Weights of a small transformer language model: width 448, 456M tokens.
MLP neurons of a small language model. Each row is named by its layer, matrix (gate and up: input weights; down: output weights) and neuron, and shows model dimensions 192-319. Each number is 128 + 24 x the weight over its row's rms, rounded and kept within 0 to 255. Numbers have three digits each. A neuron's up and down rows have the sign that makes its largest values positive.
After each neuron's rows, "fires in" lists the words (lower case) most often at its 100 highest values on Wikipedia text that the model never trained on.

L5.gate110:142144099187130129151154112136121112090111146084085153145139116091142132092176113075152105090143132147192171129158128111122136136129117122061131147106135190133105158120122149116130127165122085118089139087127110133101136149119158134092092150109104141134095135160114155163142112106153113154111118154143093109166143076124119121122149192127158135151157136104112120105122146142130151108113
L5.up110:164109102093127158137133133113137146164114106115112127106081122155150173119118098130096106147143132066117123115167102099100120116124162092097152166101092143176113111143128100171081131122121124141146144143127105170100137115120135146118119117134129091136131170086143085145127123109106166159122130152156140118148113091072125124142137114147175118078093080110141122133146111106134121136108
L5.down110:150169101145110059143177117145135103168134124134113181079128156103134140163134120128152130116115118124123124104172119159143115129132160112145135155108130150148133121109126076147158164118109140107123116126124180173153141132113112141127144148122100131124093109144119142152135169121111151115120158104146132083110120110134103122162123116111101112150107155103097165162128135087119154109170
fires in: "of", "those", "with", "the"

L7.gate469:146159117145129145176121083103075068125126130119128116120156128123129111110171117097145110112104094121109086113105123095096134122093140144085112122099123145177135112114088144133128119128140152099100199148139132130125118099118148123091123093129131118118125147134118126118130110150104129111123122105169101112091127100097146148124133126116161171139131100144119095115157153173128127146121
L7.up469:147125154089164083128151072146158113108092144118109123119102152099104125134084118195151136105152126115172097148101116135135113127109138098141186125119100140137144123122108153078185143125137103138116152131114148113112090115122097091093112145128163167137113117132096147128142139148093090110121152124103145106149160098111113127123134163095129094098153135109147111115077142103134104143135
L7.down469:121155150159148146122128140142167111134169149109183119116125153131108143131168130160148130117068088151132097100145127081147094152124106132105120165102132121138108159106117185128162150125108171090157163096122139139135180115101143110114094086138132158102153134151114162126155156145152150129086137105146101137095141105116113137111105157063120119103121164164118127095156101133120113106148
fires in: "and", "in", "than", "from", "like", "on"

L5.gate303:077135123143129130134144103131085113100127101157143155164116154112100159116131139109123104136128157123119155138096134138135152137137134120127112112151135109129174087116127143125126148158104120134152142147121085137130111129133153125162110097096132109132108130146111145131158080158138159111116121124117114125123131125086115160125126091140129103137182143131127134152117151101097108127113
L5.up303:100120146092125146105101138097094084125089111151115151134130131122140051144122084135123160139127166122118129096145107114133119103143123082133151122197127145128104151138141127083087126143103129153118139162105133125141107099143126096144095123151155101152158072156113138108150081110146099109095147111122142100159103137128160095104137132113093093168161181106140114101126130132145149149136
L5.down303:166126123133113157129158101124102101164139184150088164102120129129066135114170127080095163142093100143105157136143162139122179087173119133149172114170097104124121146114123150110127129139143130121136154124108177174129128154095136119174190093134083100148160137136133131158141108110107172129136071134172083153105129158131081134147111130108144101127134159139082138057127112160122167169089
fires in: "in", "on", "born", "28"

L7.gate369:160139092127119138134141119116136120114098093158101174137133113133138164149061147156093125135123167155134094136144149117077136172116106112122189114144073079121175090155154156091137137118106085153118156108145121158133087130126115174117171149111117137111159106113112146114178139152099107121131124136140087157136135133097091128104131120156099154089150120086143121141111098106148130119160
L7.up369:152133145106100110157144152148081159092082083138118192142116111164112131096106101156089099119147152149182138079081163076125119136126107101129121131123115145141149129111132106091134128083118138090148105158158123152094091154088095139160159138129122147127129130113159139144136125151139107114131161133092140124082182110129112094156100094137101144122119151110102121130128123124161141118125
L7.down369:126129105102129141167118135140155118165192118128140085109094139090152116125119133120163158103138128123090081138136119180127148126116120142156121181128168152108165138072122055190128115124139165134119153144138116080126142128153142148141158106151145105146099079130108074144115091082120146097126123143145130155162101103143124115139127111100154105148098103138115126169101155130123112133080
fires in: "in", "of", "into", "on", "the", "through"

L8.gate748:120135141099120120125147119134116175144114111152123128135149133119128152147121107120144079141100114086136123123143198159137143102108155068177131168118128129126139151120125129167099190051119132133088129154147133133153133120107146130127155117122110108173149153127131082114147128105123131119132143136128108102200132137145149096132093102105151172070131166131126116123120105129149133138124
L8.up748:123145138135105124177108130104116110157097121151168170126135090087096152119161139172107083136142117167093108116116127170141095101103159127142125124119091071161109128109128143158057142095125096097199109107147102139126121133109114119127149095137134151121126108122132101125167139117150130119135153084108126148152157112124123128152138131090097070097130174159103115124125111114187105137150
L8.down748:101086122157097117134133171161084145136166097162134105138117135122096148126094102129181110111134132136115137118087148136124106117129145074146123100109124126124128185144138162137123102077122138114111114104138109122109119149103115114138101115111133131140109131113099127137121174135137142127139096161124093122134115086098119136163210116118100178131138088145107097135091143059102148154117
fires in: "is", "was"

L5.gate151:099150137130119149134114137187107093161128148127101099125119166141145121140132131118120132107078112145086137140127129151138152078180153151068190127130105156110107124160119136122126125103126164151104152122127127163121167151126120163154155109110120115145181078118117115110071127107125128163105117122135094185152167172080113135100143130142132137104110125140075106151133126146122123130175
L5.up151:125134178073154130152149181095107113124144150161137134146141116104115176120115130129154101155147067129120145120118141151142139130138140129089144097125095153094146144117116147104118154098159187162160155125105123129103093160168131149130119148088135117096127082118130098100148130085173110089126100149120130152100108091121096120141084111142139141091136119144165114101127129143185096088190
L5.down151:090165158122124135120106101131106127137153160114115152148138159129107137118099142104087135124111140109138154126139117099100067147142128116131096121119141149128109102144137158105112187112117137128094159103135123181117093127112112157147132131161084125113146150061128112080078131149114108141110148113106130087210058099103154134110128134151105123132127146140149184135177134143105155123129
fires in: "been", "were", "was", "then", "and", "being"

L2.gate847:105073101136139111122157093112177123141103127116128136118114117138128138124107099150127120106133105184159128133129161117133107154118124139147176145133135115162165127119155184166131162144123107119143144110160110140117135147137103141108121174069169130113106136116154128133155138118151107186109125100139099138140144125173137147161124139158136107139121125107119114127147135081119099118111
L2.up847:151109128102137128135145097136142093159180133154123150126110140135132138145073144086098067149075120056143166086151149123116138148180131131121097106160119154111165106140102142073101161124148125100112164123161117095115129151086094117137182120142129115120106098126138126111145127115168186156116096172138172143139139135095109122117141112115134144110122117107111133111121125148143148091126
L2.down847:117153111108077152145085128130119162145087090125160143109162093123148136129123116132095106122134138143146092149109154104120099126093131164130129137080119149166148152105139111108161093131080095147093116155129089132125141140098127140097141161114123165114120119146097135116120101165139173134164104124162111134109089100095142129156143210124154114130176082140142169143139128101118177174131
fires in: "of", "between"

L8.gate559:142105113166117127147178114097091127130131110115092122068125161119106167119166143116129114119139160135167121094132122125134141118142148118142103162151118105167117164126123107130119076140121149134117115148129080189126138154110145126087119156155156129170117136093143169170142078099146143094122145114118091135166155107122118144168110138148119143123131129090137150161121126133148130163164
L8.up559:157098164171152127143144107133117124118107086108144123110135115120135171144141140137119149123154137140189149177119121113151109126108175139070124154169102135166116126104155093150121145112087143143154095157085123099118186109163126106137104106134145124139121096113112146117130167090194178123178120128105133113123115120155113163133131127155121129167142169123179136143164138125167129108143
L8.down559:136106085141099120170089133160098170116151147138128094116124141118141136112098138161142129105081112121185128144164114162098130145144110103131092109129141065118085141123130182105107115156162095125068119114151138159137163132122137173104155145108123096142145113141139144138121113103090162113132153138119094118126139122146094116129080129085129137138139109081127166160127121197090112124111
fires in: "an"

L7.gate690:102138076180116122134126135164147127104108119128146106132124111101090150096114109128112110095152130132166090131139115121171164130110135083146135138125157096121101082113119138149140137140154110115140108101115132087145087107090138132096131127145127095132115107108126140134119119108094126184146106128157102147158113150134156100111121150160095116163133102124149132136113096111134147111118
L7.up690:116170087137117147126109158177136149130122111165129127109103183068107122123116105106120130143161146121177119110111110123129164159148085117133142133117107120149121149103101103152127155135141105146137168162107101068148117086102152143165089082148156172099125095115104125128166132113131138142093152120092124161154137140085150154144108149102097165131083127090150127113154114119136147175141
L7.down690:153150147121105123096122105100149138122111163121103173093119147117157114144144149118080172142123150165129150172125113167139139164094158145099128173114132102157163113142124101103129096123105108134111108162119167132148124146119145132120119149112132165141069164130112104164139088134157160089148178115115129098119122144112100054128143128135120162147167137128123126115124153146158141117151
fires in: "and", "in", "of", "on"

L2.gate299:144095132112119117155117103097159115127119153142120148140124097147152100098109137136141141148145124134133122158148114157093131105132139131156090193118122148137151078090080131106112180118085168127131125094105130160154153102117096133158122149167133126122121143118106093095154115119141135151051145123107123139178116124136130155125117091120101137120106164062135135072135153150113126121154
L2.up299:096185143116116162126179122141144119137153163153166105096104137149131155177143130130113125127125137141145131128150144096090147106117147139107133132113143212073108119141163161149152094091157120126113140128136153155130165080121123180169140079143123104098110110143116152079093135150119107122113120130161091162183155154141140145150133142117135142133132129127142127150130166130124156144173
L2.down299:134160132127105157164189102114128122146139169148158143141116164113103070158110154160137138144145111155142127146148110157130104103128105159154126138127126108132149149153129134088157142098140115122136110107145118126129166105153137128151137106170157115100117087084107130125123142115085120136137124162148109191069109105106099129156085136140104107173102129140109108128127140144125142135137
fires in: "same", "such", "that", "one", "his", "another"

L5.gate346:118130138122087095160152145132110113094132112114129152085112133139128099186132115134145150154125131076118169094165111128122128113118108135097163160103102084156140093148116101110114107111129132140131146120172141102142103114083117149156088108094136132147122118146139102101102161122118130164156154114122119111127186104107140105099137141121090134127167140108118092107144110106112123118140
L5.up346:154155137091079117134128103096156135149090122172129144129114106191119128119123120148120129130112139135171156171108099140143139120128111158126154120137112123108134120081086134127095122102096149109141117148118142133138126168150084161148117185122138136171105149139129134103121158128149099167143127113138154139100171157137150112164147111124120118113109150103111148089130120129157090118095
L5.down346:164133138140129083111128151149141106137133084159116124098172092158139129117152181113123115142115115119124120107168136116120114111119154145114165130123114135068147162124142120121134127133138132168119157148150159131155086100135091129149107134119137107123108122134142098102127157112115162099126145099140113124121144077110151105102140127155154109204141122174150117126139130145113111152110
fires in: "during", "the", "in", "of", "late", "under"

L7.gate15:180134105146117144104147159134117084142116126098089127097112108137136108167160168135142105146153133127145107155124107149164149130108136141110103149149107116113110147148104118165122150103128136116120161160154108102131097108109140115121111091121124164152113117125133120108131120116078174112134148143123132086135105139172093151119147114094088113142155119085141176097130159135120093129126
L7.up15:180117121125095132117169130128121119192152096149163090163091083156122120162142134127167137086106111168115148142178126112124153152102117151135176164087138157093132148173128176122129106114147131125136111163140117109139174154117138120103122127112145137095140174120128151149167127174158135147109117136114117149143119104126126118113124125113150139135113111135121129078054094171159144147113
L7.down15:106123073127135131171087130134133123105094139139128172138112123112140125126123113081107114131124119122165113130109140134111150138144117116095123086152088110152116106136094157182146146159119088140133157137109108096127107140081165147133113131151161144173137104153146123162107078081098172155126120174139111089147126155090092093116140109120076118141122123140109131147171103138133109141120
fires in: "and", "where", "that", "which", "when", "to"

L7.gate62:139143106114069156084115175120130098150158116118128124106084132116153120096122157110148136148124150120124106114190172140118129105109129129133157102153130153146149088108127105141135125113132098134128103112109147158156146127128144155130119112119109104139142116141142143163185124142138103171108140120123111140085185143099099167165144132158146140117166143128127095086143106111143128104131
L7.up62:127099131155153110110093112157128107183114117160164094146143078160139112174170158152101122125114125129115146154107103133137176098093124132112130117147058104094106139101105095147114123138139187115110102117106136167166147141149109123129146161142116140107134135094144101175147125151114122142142104177144130147123101112152165156111109157128099140143139127114129166123123150086129104135102
L7.down62:144112125149108087136118109123117130145112139138146154115129176144113086108165139149111102166142126106107094146143138102107141135142148145106163112117136145142113146112121114107143112078125117152152117130123149089138108150120097110119091088123114126126100129129170115077178144169144120114150176140103116126117131128091157159110135159137162130146144153134155122117141185157114092121136
fires in: "in", "of", "from"

L2.gate856:131124138104166167115130145127139100132128112134132131081138106107135144105137139137135159160137154135177112105106140124143137126126126122173091168144160081115116123181142092110115119119125112115089123105152142161108130111134132149167128108155092105147148104087122126099121094139153076136120147134150150135115114123177110122138167133134137148107148137069160124132107097171076112119176
L2.up856:111112138121143129144160130136116161126148154136103109129120088113125136132147140118086109133177133108079132119125105116109131144119151098117095164109151084122136077130145119166084132124134121160159163176139101109156083177114129105122110116138145127158149121127080130137170166131131143145143107119149151100102117086148111151152096140121110125095118108148144156152134114146141114123139
L2.down856:137136151107087118111122140104093111130084093173157125172140149130080133123127161098157119166137097102151095141158135139122126144133157132118117121120122100143198120123144111161138125111103104099110117124102177122110102176119137154132134126139162145113097184132133145127092142171144156151111140147113084099141161096107105145138125135144178145164108171169130143097143152142142088115108
fires in: "is", "a", "was", "an"

L5.gate684:150124112149161174116147147155137114092110138159149121156106132104144126088157189120134129176153117186130119124120106144140108119126090134148127126099119128098148123098096190074142149163158110101105165131085130109119113109137097104138107152099129110173159132139068123124145127129099151176151137126110148150164127109107181146125129142119086145144127142097148148148081123129078123117104
L5.up684:135112156144113117088112117089123152102146149137108163165166121132119155183154126098143132177134074133143110129111123121131135134127153144122141070132103088109152150145110162112127167138194108127073124143136148124162138114125128110122101137123163121129169132106144118123121130157168127157176133132110118182114109133151167131193106117122126105110132098124169147153144125166149139097127
L5.down684:123182133120095125141134120121108182117120146169114133135151172075135098119185112100105164077125134136132166086133118062101129132124146190136095112145144134094105148099113113146155077153109076108147159156120160147154147086105101153084145131139098116138146123127133157133109120155084128123120133134160161108094115123116164123157151095125119128153118114080098155110125131108096164153141
fires in: "an", "for", "a", "to", "its", "of"

L7.gate122:075124107120105128147135134128141092163079115150146107078123183110142133134105117133107120133128121145156114171165086152140176121151103165147135161124102132133125137124126117149161101161155135153164162120152120137146129125147139105126137111139124124121105140095147097076143117093077148147117133137135144145171167094137163120115144128157092138102104138138122125087108117127111119134106
L7.up122:136156077149124111127093152118147156157121181095156143129122125101127129106128092145110111119119105089158122095153121127131154097114112115106126188077150101132075117129108099149117111112181131153133164091174149134138107101123116136111146153169138098062160114122132157121136128099120112160093094115161099142139127148098153111102130126122126126107123111125114118120155140135136167106135
L7.down122:171157153137159126113130110107132137119162142164096112140127144144152126143129111129120098125112163098113121122130161121154125128183113139087066155125131192123120114146097141107145150086086113105103099136114120097132117124100122105165091076116121115135143131138113099138095154166176126092142123118138125102143086107125106117124097112168199105125114122123130138100143163163131130137085
fires in: "and", "to", "who"

L8.gate291:115114122122110120140151141180101165123125141133170114131151147114110143100138098146139149100097171151143092185140127123103144144133106167124156138139101150108143096104149170145137105136137124137126124127142146116114123132129105144124201106140084150116109146119128156106165128069097155094111125124144110149128147102129060137130133119164096146100150139131122100128206136151098090090142
L8.up291:134108136119085186128122143147111123138098134105110150138117126128085122131174152141105126107099155131103118126139164132082116101174106180124157105118102132160076106127141154152093109155145191128096148140112124147105093114153110134128102180132130154089088110143109159165138113110159110137116100096129101150083117122092129144149150156151103129096154141162100119148163136131123110118119
L8.down291:160176134106123082129123107110137109135158159130092146125093124105139097129131103155137088158125102106179158077141152118126110136125131090154066095079163131132124113116098184107157172092130095126130113122137133142156109121110142121195109084126119102130140158139110091128107146139084119131107141151095146069127130145116123135104122092125180107129100107152106134142139118146150129143144
fires in: "and", "but"

L5.gate855:122120135149119120109115110127128150135099101146172153127100073119064119130121100126121119150107115164147122149073135107114120058156119130125147112137132159116159127133131158142147146167140142126118128122124115104135103111148106121188105097122160111160119095147161096110120129161145074159130172134152108136143154125124100125131115088124123114139130167143162143159125126167091103095176
L5.up855:150121174132141122125136120142119171097162117123117121150131106113122135113092125150146110123112096167132110144122163097115134101090170139138103136076169118116167142125135141122133128111120138136091139097104129146120120102141106143130147140129109086111161103120097150123137100156075131156099147117116157112157123106122075131138136125146098120117125143153130071095124142138083167086157
L5.down855:116107144123160166124127162120101138134134144114090178101148137145148105116085095123148150135121113145164162146102114108155135168145167116119189157173109140170124151151158178164154133112119094160137126136117102166142092130094140142103146125166141153146149198134094120127094119132124156142106149128107114136135136151104089139118130108109138135173126132156112161146131145133138106136096
fires in: "is", "a", "to", "an", "currently", "2022"

L7.gate561:141171128134142112075156105109108154099129153116146091120125124103103179123139151121130106131152145107165132127154176101129165181119140130166080090111141126140103161119126128145143116116087148132101118091137114148153116133091152137102131127147166108126099154094168132110108118115097093138093120161139104128143150179108158148084132076104088165128114138112119114143131107125099151119140
L7.up561:131152132128159153120147104141165138112116132145158121097142162132131146142122131121146106108141167154111115091139127116161152142136143115115132116140148108120135122120137202159120152110115111090145107168173099115124094113122141095105125115149146128158158106127082131116126177110111116114087143119163094169141148122137148139161090094123119081143123157119171139123120163169122145129153
L7.down561:139137133184118104153129110101127112155143118125142161143097156122110171130111129137146119093175150147139119132126126123134062130127116121152124126176128113136154158150141173096131093110127132145138154160121119145181121144111145084100133138131150121089145115086111108148194146123077172099099091149069076132118124138164088151145155112157116105105145098128109107154117096125148166100106
fires in: "an"

L7.gate891:141140166175164049126131166114172117107170125154139125125074140127093147141129093099119090135165148130128135119097092085129120118154145116138172127149136134097121128099167130086125101111148134103094100140155128145170128127134123118148149121172102138135132163166125122137127145130096110134123131171148109156110092118104127154148124088121170139112084121111162150148125123126145136117131
L7.up891:175126144132156122087144110162106118091147141124101096145149125127141168122169139151108152123138112163189116178156131142182118119108115147125140119109167123121119092136135153106130121088091128141103136145148152146133119115127109138130134144149142105135188106114071133123153134134105086073117121123098146079136104129107101129142116128126132139167108186129190130111161136119119196114171
L7.down891:074116125124151135109117156143152149126137109149166103146101087145100125110119109178151150130186123105120155141156142153132129154133151093137128127129125139098095114114133149116117109120133139178123149129146178093111158152138094141154120099121105108108099122087104124065097119165135127154119154135091098095155124118123134104105113109131126109134128132105183124121128164136101170147144
fires in: "a", "important", "an"

L8.gate421:087120149124113140090114131111087140141136173125140128157128136125091162128130085151115160124120119124103164117125132078162096173160130093141141083106114111081139117109142138149118099130131134148116154146142121143149139101139108100160135108131125152159100154129109112117123134133132127134186103150094145173135098132141145123124128181125159108112140118115158115144093151118110117113179
L8.up421:122157159109161138170132127110069138129118141137149152098164123154128090206113151115108082151136132147163109107099125142139098088158129113125131101144140145092065136142135161136116180136113128108177148159121142118162134092126105136146146123114084128124173161108107106170148122092148140114096114130113107140168134136164096110135086079102118149100129142136134099118131160094143076117108
L8.down421:115145111163142115103194118135114135154079098187106180130186120096095110133126147119078114113123142148144154126161120164092101084113173140114137139162167127114127157125107130140106153157097087114191105117136109153095103125111178148150130157144068113138114134111111107137058165102159167117101095133160085149124124116084091110138119104113140140110092111117096118127117129142117120168141
fires in: "was", "is", "were"

L5.gate107:145165164112148085180109146140166137123141122153147150146118175112121147143122098118124143150095114110140144112147158127160117154123134122138142151136124158129122115116131139128148144129148104162097107154130157125136139096145135132157101081107149079162163158144108147108086130131120112146164155132104121146111187116124132123106100125144117111090096119123100107122190094093113130141187
L5.up107:141133162122101167148128162138171134135101100156116122172138144150112136122140140151095144148170149090090173165147100149144120122133154173128156144137099105069113132106121112094133153089092142160118121132141112142138104111097119114114132148126119126155167124099125126140131107115089082107109138166115118140078119130086094059116134142100124173113161133118128163185123118110152157109144
L5.down107:112167126101100122155131124126119129092126130132173067158110103096143137153075104102183121140095098096113141169110139127106181124108129161166148113148164122088194085092124123131091138164134187106119129093172135133159087088140146118135153110133082133151121155121109122132132095119114151119126147132154140070155130136123165105107148145126140084136167102115147153154182141133085111132169
fires in: "during", "the"

L7.gate734:175120148128090138097104168132138088134102122091084163105155129159128135128116167134149132138152115119167140171151120108099153118157143137123125107089141124143181130155133115176165155146145181149147182144157103128162094119135090120106102157153126085121143112112114157134121171114077074106074119170190114122123121144127117102142116125097072134131130169148121143143129140124113109093150
L7.up734:149166107128135159072123140193130143153150123102108131131122084073098125127138169127106124113117134132164136128120119161112102165161181101106138133146114119108108129144130151155139100170114147138143155122148110099113124153170156130163153142165150115094136112101120144149105130134094121124124085132151120127140110161138156122099126148151104160145156129161116156150136132164140113139189
L7.down734:128107133138096111164115127114095094124111168160101117114123157136166148138107141121165152125142083102082131146165088105146122101132130127136176124128110146152132152116122156122133105125160156125120149111122136148093116177142123100091178163107151103153139147112076117160124104161075151128129130169149144149146106180147144138120141138134136135125053116131125120140189125154123142120090
fires in: "to", "and", "a"

L5.gate641:176143102133171107118164102121120138109120110111117128104119139103082148132147121142111117139114096121203117130140147164135168148118119161117106096108133141133069100160121113175099098131140110158143087134087114128165155095101122135155100127137130097113097129119144131142128143100133164157131174160125129155143186119155096139165106132144110111203111177124129135145113169095140135137157
L5.up641:153153165168195112132149147091165135143139094132133125097116143138099133131160150136146101180131140145154148126108123127153138098130125102148100114155092138135169158139195117120098122163084142101201138121084154152134119114130108133128098098132151146112164124127134116103145129091113157151158103144107126147140134125071112143143127107137120109098130143136144195144173147086142163142159
L5.down641:159130093157118077139145127133117123125134095179138088053140148126111158083123130116072126097141120099183078132140139123150108153124099131123084088101162162170110156107139128125154113140180108146127113130128140136127134117137146147119133142138144122151100119132157107165140146085094135119147152124142092133129156143139107130134119124078124143155110167107142125200115117141125172181130
fires in: "an", "anomia"

L5.gate342:127145121115159078092144145077149123128142159155128113113128134136177115150115160125147118136093096121132116119108120127117101128151149152115151135072082093113125099122130162150118175085130129122124102102124148133099158107135128128113143114153099126145134099097120158181132162129142079182146137128124087095139130158075104150147142097139129173115115142119163155170139133165082169115110
L5.up342:188123126130120138140177128137131139117094158154139174135145180109135116115160168130134089150168091183153093103136113112119119136128177124121128149133166135106115118185089136152163141121149113109121105135157130151125154159101127150130093113138097133122142123151121113095139118130159125144129187151162139167172104141092122131117138138143129136132160134096126145116116136132136135102111
L5.down342:158110120138136154118128120161153199143122177143122138136110133154100113124162119123159101135139095131119175085130090135130133071159131100158101106174123103148102112136118131113118119147101169148129135107164134117184144124133139108143120094085151145156169150127145098115104126094122109152148172146134135152084095099111193154123123102131111130149101133110134145116137117129129160165126
fires in: "of", "this", "that", "his"

L8.gate132:165155145070089184113072117134178121117063126129104146146126140192161144092113126133151146114117170113125110126164133115136156131137125136133081128101125130078108142171094144124171146106132086151122102118119163130130092140123123134132119120114130176079119187172095123088127097132112124141137129126120153144125155120140158147163106140122112150116127121136115119090143130138131162130132
L8.up132:120100105071141145106120121141111092167118096144139128136090075135145164132127107105096101173104135121141108118114109146126127127106085130138124128090141149093098119122128151169118135107092123158117146151121154082123106127121126157120107115098134140120085178144125085079101147136123128125167098161130126120104114120076140152099134121165165151130140127110108127172162156127132153152144
L8.down132:135102132113125142115116139173151112082113134176128147112133146159115137093141117102142145123138158136111093103140137142120141115121126103120164108111132138097095118189099142117121140071161106134143104122111100131168077121125164136178123107130150160117144153141085135073167103121139108110104145121126141165084148084140134152146124164129091135142119094144151130121123133169119107131107
fires in: "de", "la", "di", "del", "y"

L8.gate405:108121150111114100139128141132105092129129113108106120136130087117116098104168136127104149155120156128123139168172150115119168121130101148134140144110117126098110170138167150123149122105094101132149140136130116111165148114156089137129144128128168122152149112136125122182129111118152152126123131165116082113140092116170123125166155181111131175147155126139116139088093146133135152089118
L8.up405:109122103123127117111160130180141102161159121144102142116114127114105139106166165120117135133153136108167128158118170092082152121120121107099118107119118116098148155152161195112149165163139100145119119156193113103185122139144101163143147129116134135159127125182166133153169126134136174131118166101110082092167169122119091112150187133114107147142150108109119134121121148130123127125105
L8.down405:095118165104114145152143153136173139123141126128143113140078074136146116154128136127191101142164126116111070125156159116122096125155102133111148156118123170130074128151153134131139116086134081145121125089114092114107092128144152116137129120144119111123183125098075130106126106178139155136102114134147117109106115103157149132132130168102112127167131125146129112123146119162113109149107
fires in: "of", "and", "on", "from", "to"

L2.gate491:096166121120142137128119155104119098148111136141149135060122112156119089110110142132116116125125129113108116185105140096130144110124107147085134159141109143141157179097162104113141144144113124140123068117175138108129104137123163151172102093105130166075100109106135125156117170113093160104079104155106089155159133087124109140137110143144166165128139141126078149158174179174088114119120
L2.up491:118134124133128108147141162095109139154150159126145141103132141119177140115176088093118114107136101095146091124119156120130142120160130123103127173149097103121150080117104134130147149093146129104133121113131066152097109128113121132140158117150135125118147104100151167092144175127115124130121133115131096115126132175138141117098136100095139133108134118125086106158132140104117122128161
L2.down491:156146125083152145114090150147081130142163154119145130138099156140137139141142159150127144125159068161109133133141152137134137119139172131110154133068135113169105117132109179140148124172131140132113152174098109145123135152177139189147089082127084114116157135145089100114106129134144102144107112097131104100169129100143180156104141127108133127111094157118098110116108143139125171166128
fires in: "with", "while", "than", "to", "like"

L7.gate8:124143122146080156165082133107127112118107157114146068133136158063052132093064136121102113125117135124157090111132122114108154118119133118137163132102152140140109152128122133104135160140130124127114149137112087126128117109098112133098125108133138123153135137103116136097141121145107123103175079128103162129159176131116090120130121156098108127131129144170143137088119127138090106141157
L7.up8:104125092118100160099119174150104153135153144145114101129147076120102166117146145146115174100168147131123118160102104121104160107156141103067090154122181098137134151128110140085080119103170109110130091155145124111143127095127137073107158154160115115099129094138104095086148143131142097137137123143136154090104114179161167125145172099156153145148127128124137146143128132150108105142119
L7.down8:098162160142156109075125134128131167113134107142132140109102126130145115135124153163143153141135133118131173133146149133146111146097133097119110127100118096109141136092111140105060131129125155137146111172133175117134124126105106156163161071111136113125143111095121130098157123123148076113135147147144082097119108199138143108175115119125140101114124148143106136133117156143209133148164
fires in: "as", "into", "became", "become", "to", "of"

L7.gate352:157113141076150125112130136149173119151103159098139121183127110116112121124118164143108121167151109127110199069106132143140142109144097133112113144153121122141164188124117160090084111116129111148137126134114165135148158114121159128158130140153174136113109117108120148084087135161092069147157122164078161181146126161163101099124153132124122124092120138098135137127103113176129116136157
L7.up352:129118122139126176129099151163171098118116149116113080092169113107099129120095145159142152188180113159116146156156146155126152154145129096153125104148136124122121135148137145115106132144146139157148152138154150146177136136098101144088159151138179140120142109088148110132112133153080073153134145113129136177108120178121096118176072115164110128132110155100112138116093135117147092127139
L7.down352:104115154090143094091128096152151154120147142107086086158149119106167100122137141131168120161099097160134121088144141159162149096127092122133124085162087122085160137124132206132157125134119120130106100135140147150132121145128138117132126109140146146173153120108129150139110120111135125124170169124105107164128132145131111163108129107087124148152151115120108105136114135103111107127105
fires in: "won", "for", "to", "in", "received", "at"

L5.gate894:151148095142152126136116091108123109117144119139126105134127122147126087122168155138119118147190126122118144115139145119130145107139090138115132156107107113085167098129096145136134136086159082091124092152133145129139093145123160130189143104168151152161085110132121101152133134168085146134164138142091121055109113111147167107174127097149140133129101123145077115112121106147093159107128
L5.up894:146173110108174158170169109127122064119148127155131122103133128083178111085100130114147100180152166141102088146164134125115183149098166147135085137127132115114114117084173135114155129149107159151107158107144140133126134135138099164070144137128075140150116114152139118129126170094085124111150103124107079168133115132118156155150133138100116127154141141127134160113159091116131128119095
L5.down894:135146155141096096109125110163151173133134101143091134147131094102108123099140126125101116146150109080149167054107168125161130107147120066126145152110130121135130098096101143119125150163169137127143152138162147117168145109099121093114085096127117107135148111097159144119121146127099122128151115164120100118143126099075117122108086123146130177147137159123093071121111113148138119129161
fires in: "on", "in", "with", "at", "of", "to"

L5.gate411:101100146094086117114164113116137102075133151117134139138134109094138123110123168109128133125123108167121129109112151105150130129140121159135141136113117178156165119089131172116128151157109160127123141104124102148135120086132162104130143121148129112135171170136140166081086125097115150143082135131147133125111134135086136133118114123132097161074122181119128109127157077105119087085088
L5.up411:140104126120125083132159116125124095146096130123150157110108152122125106106138130149082123112120159156161096087122114095132143113159144135091116110111158165098158104095121105144138139127101134144104101145086109123149173121131108171104079096125164164169126119113083141120138136079138096139135119144126147127094107152150140119123116132154147176114094130096131118150159134098147148111143
L5.down411:119133138149123129132106123121144158070153131134151179123148089137101128122139138123156111150147104167093128088107147100157114105118139111127146144131135131132125122100160150110135124080092124144104122150128142117114115111103154104164091103127160138130127144126058090141104161100072137150121147144138142126164138118112096104107119136141148133165146178109115123148142127117090107109073
fires in: "the", "during", "following", "that"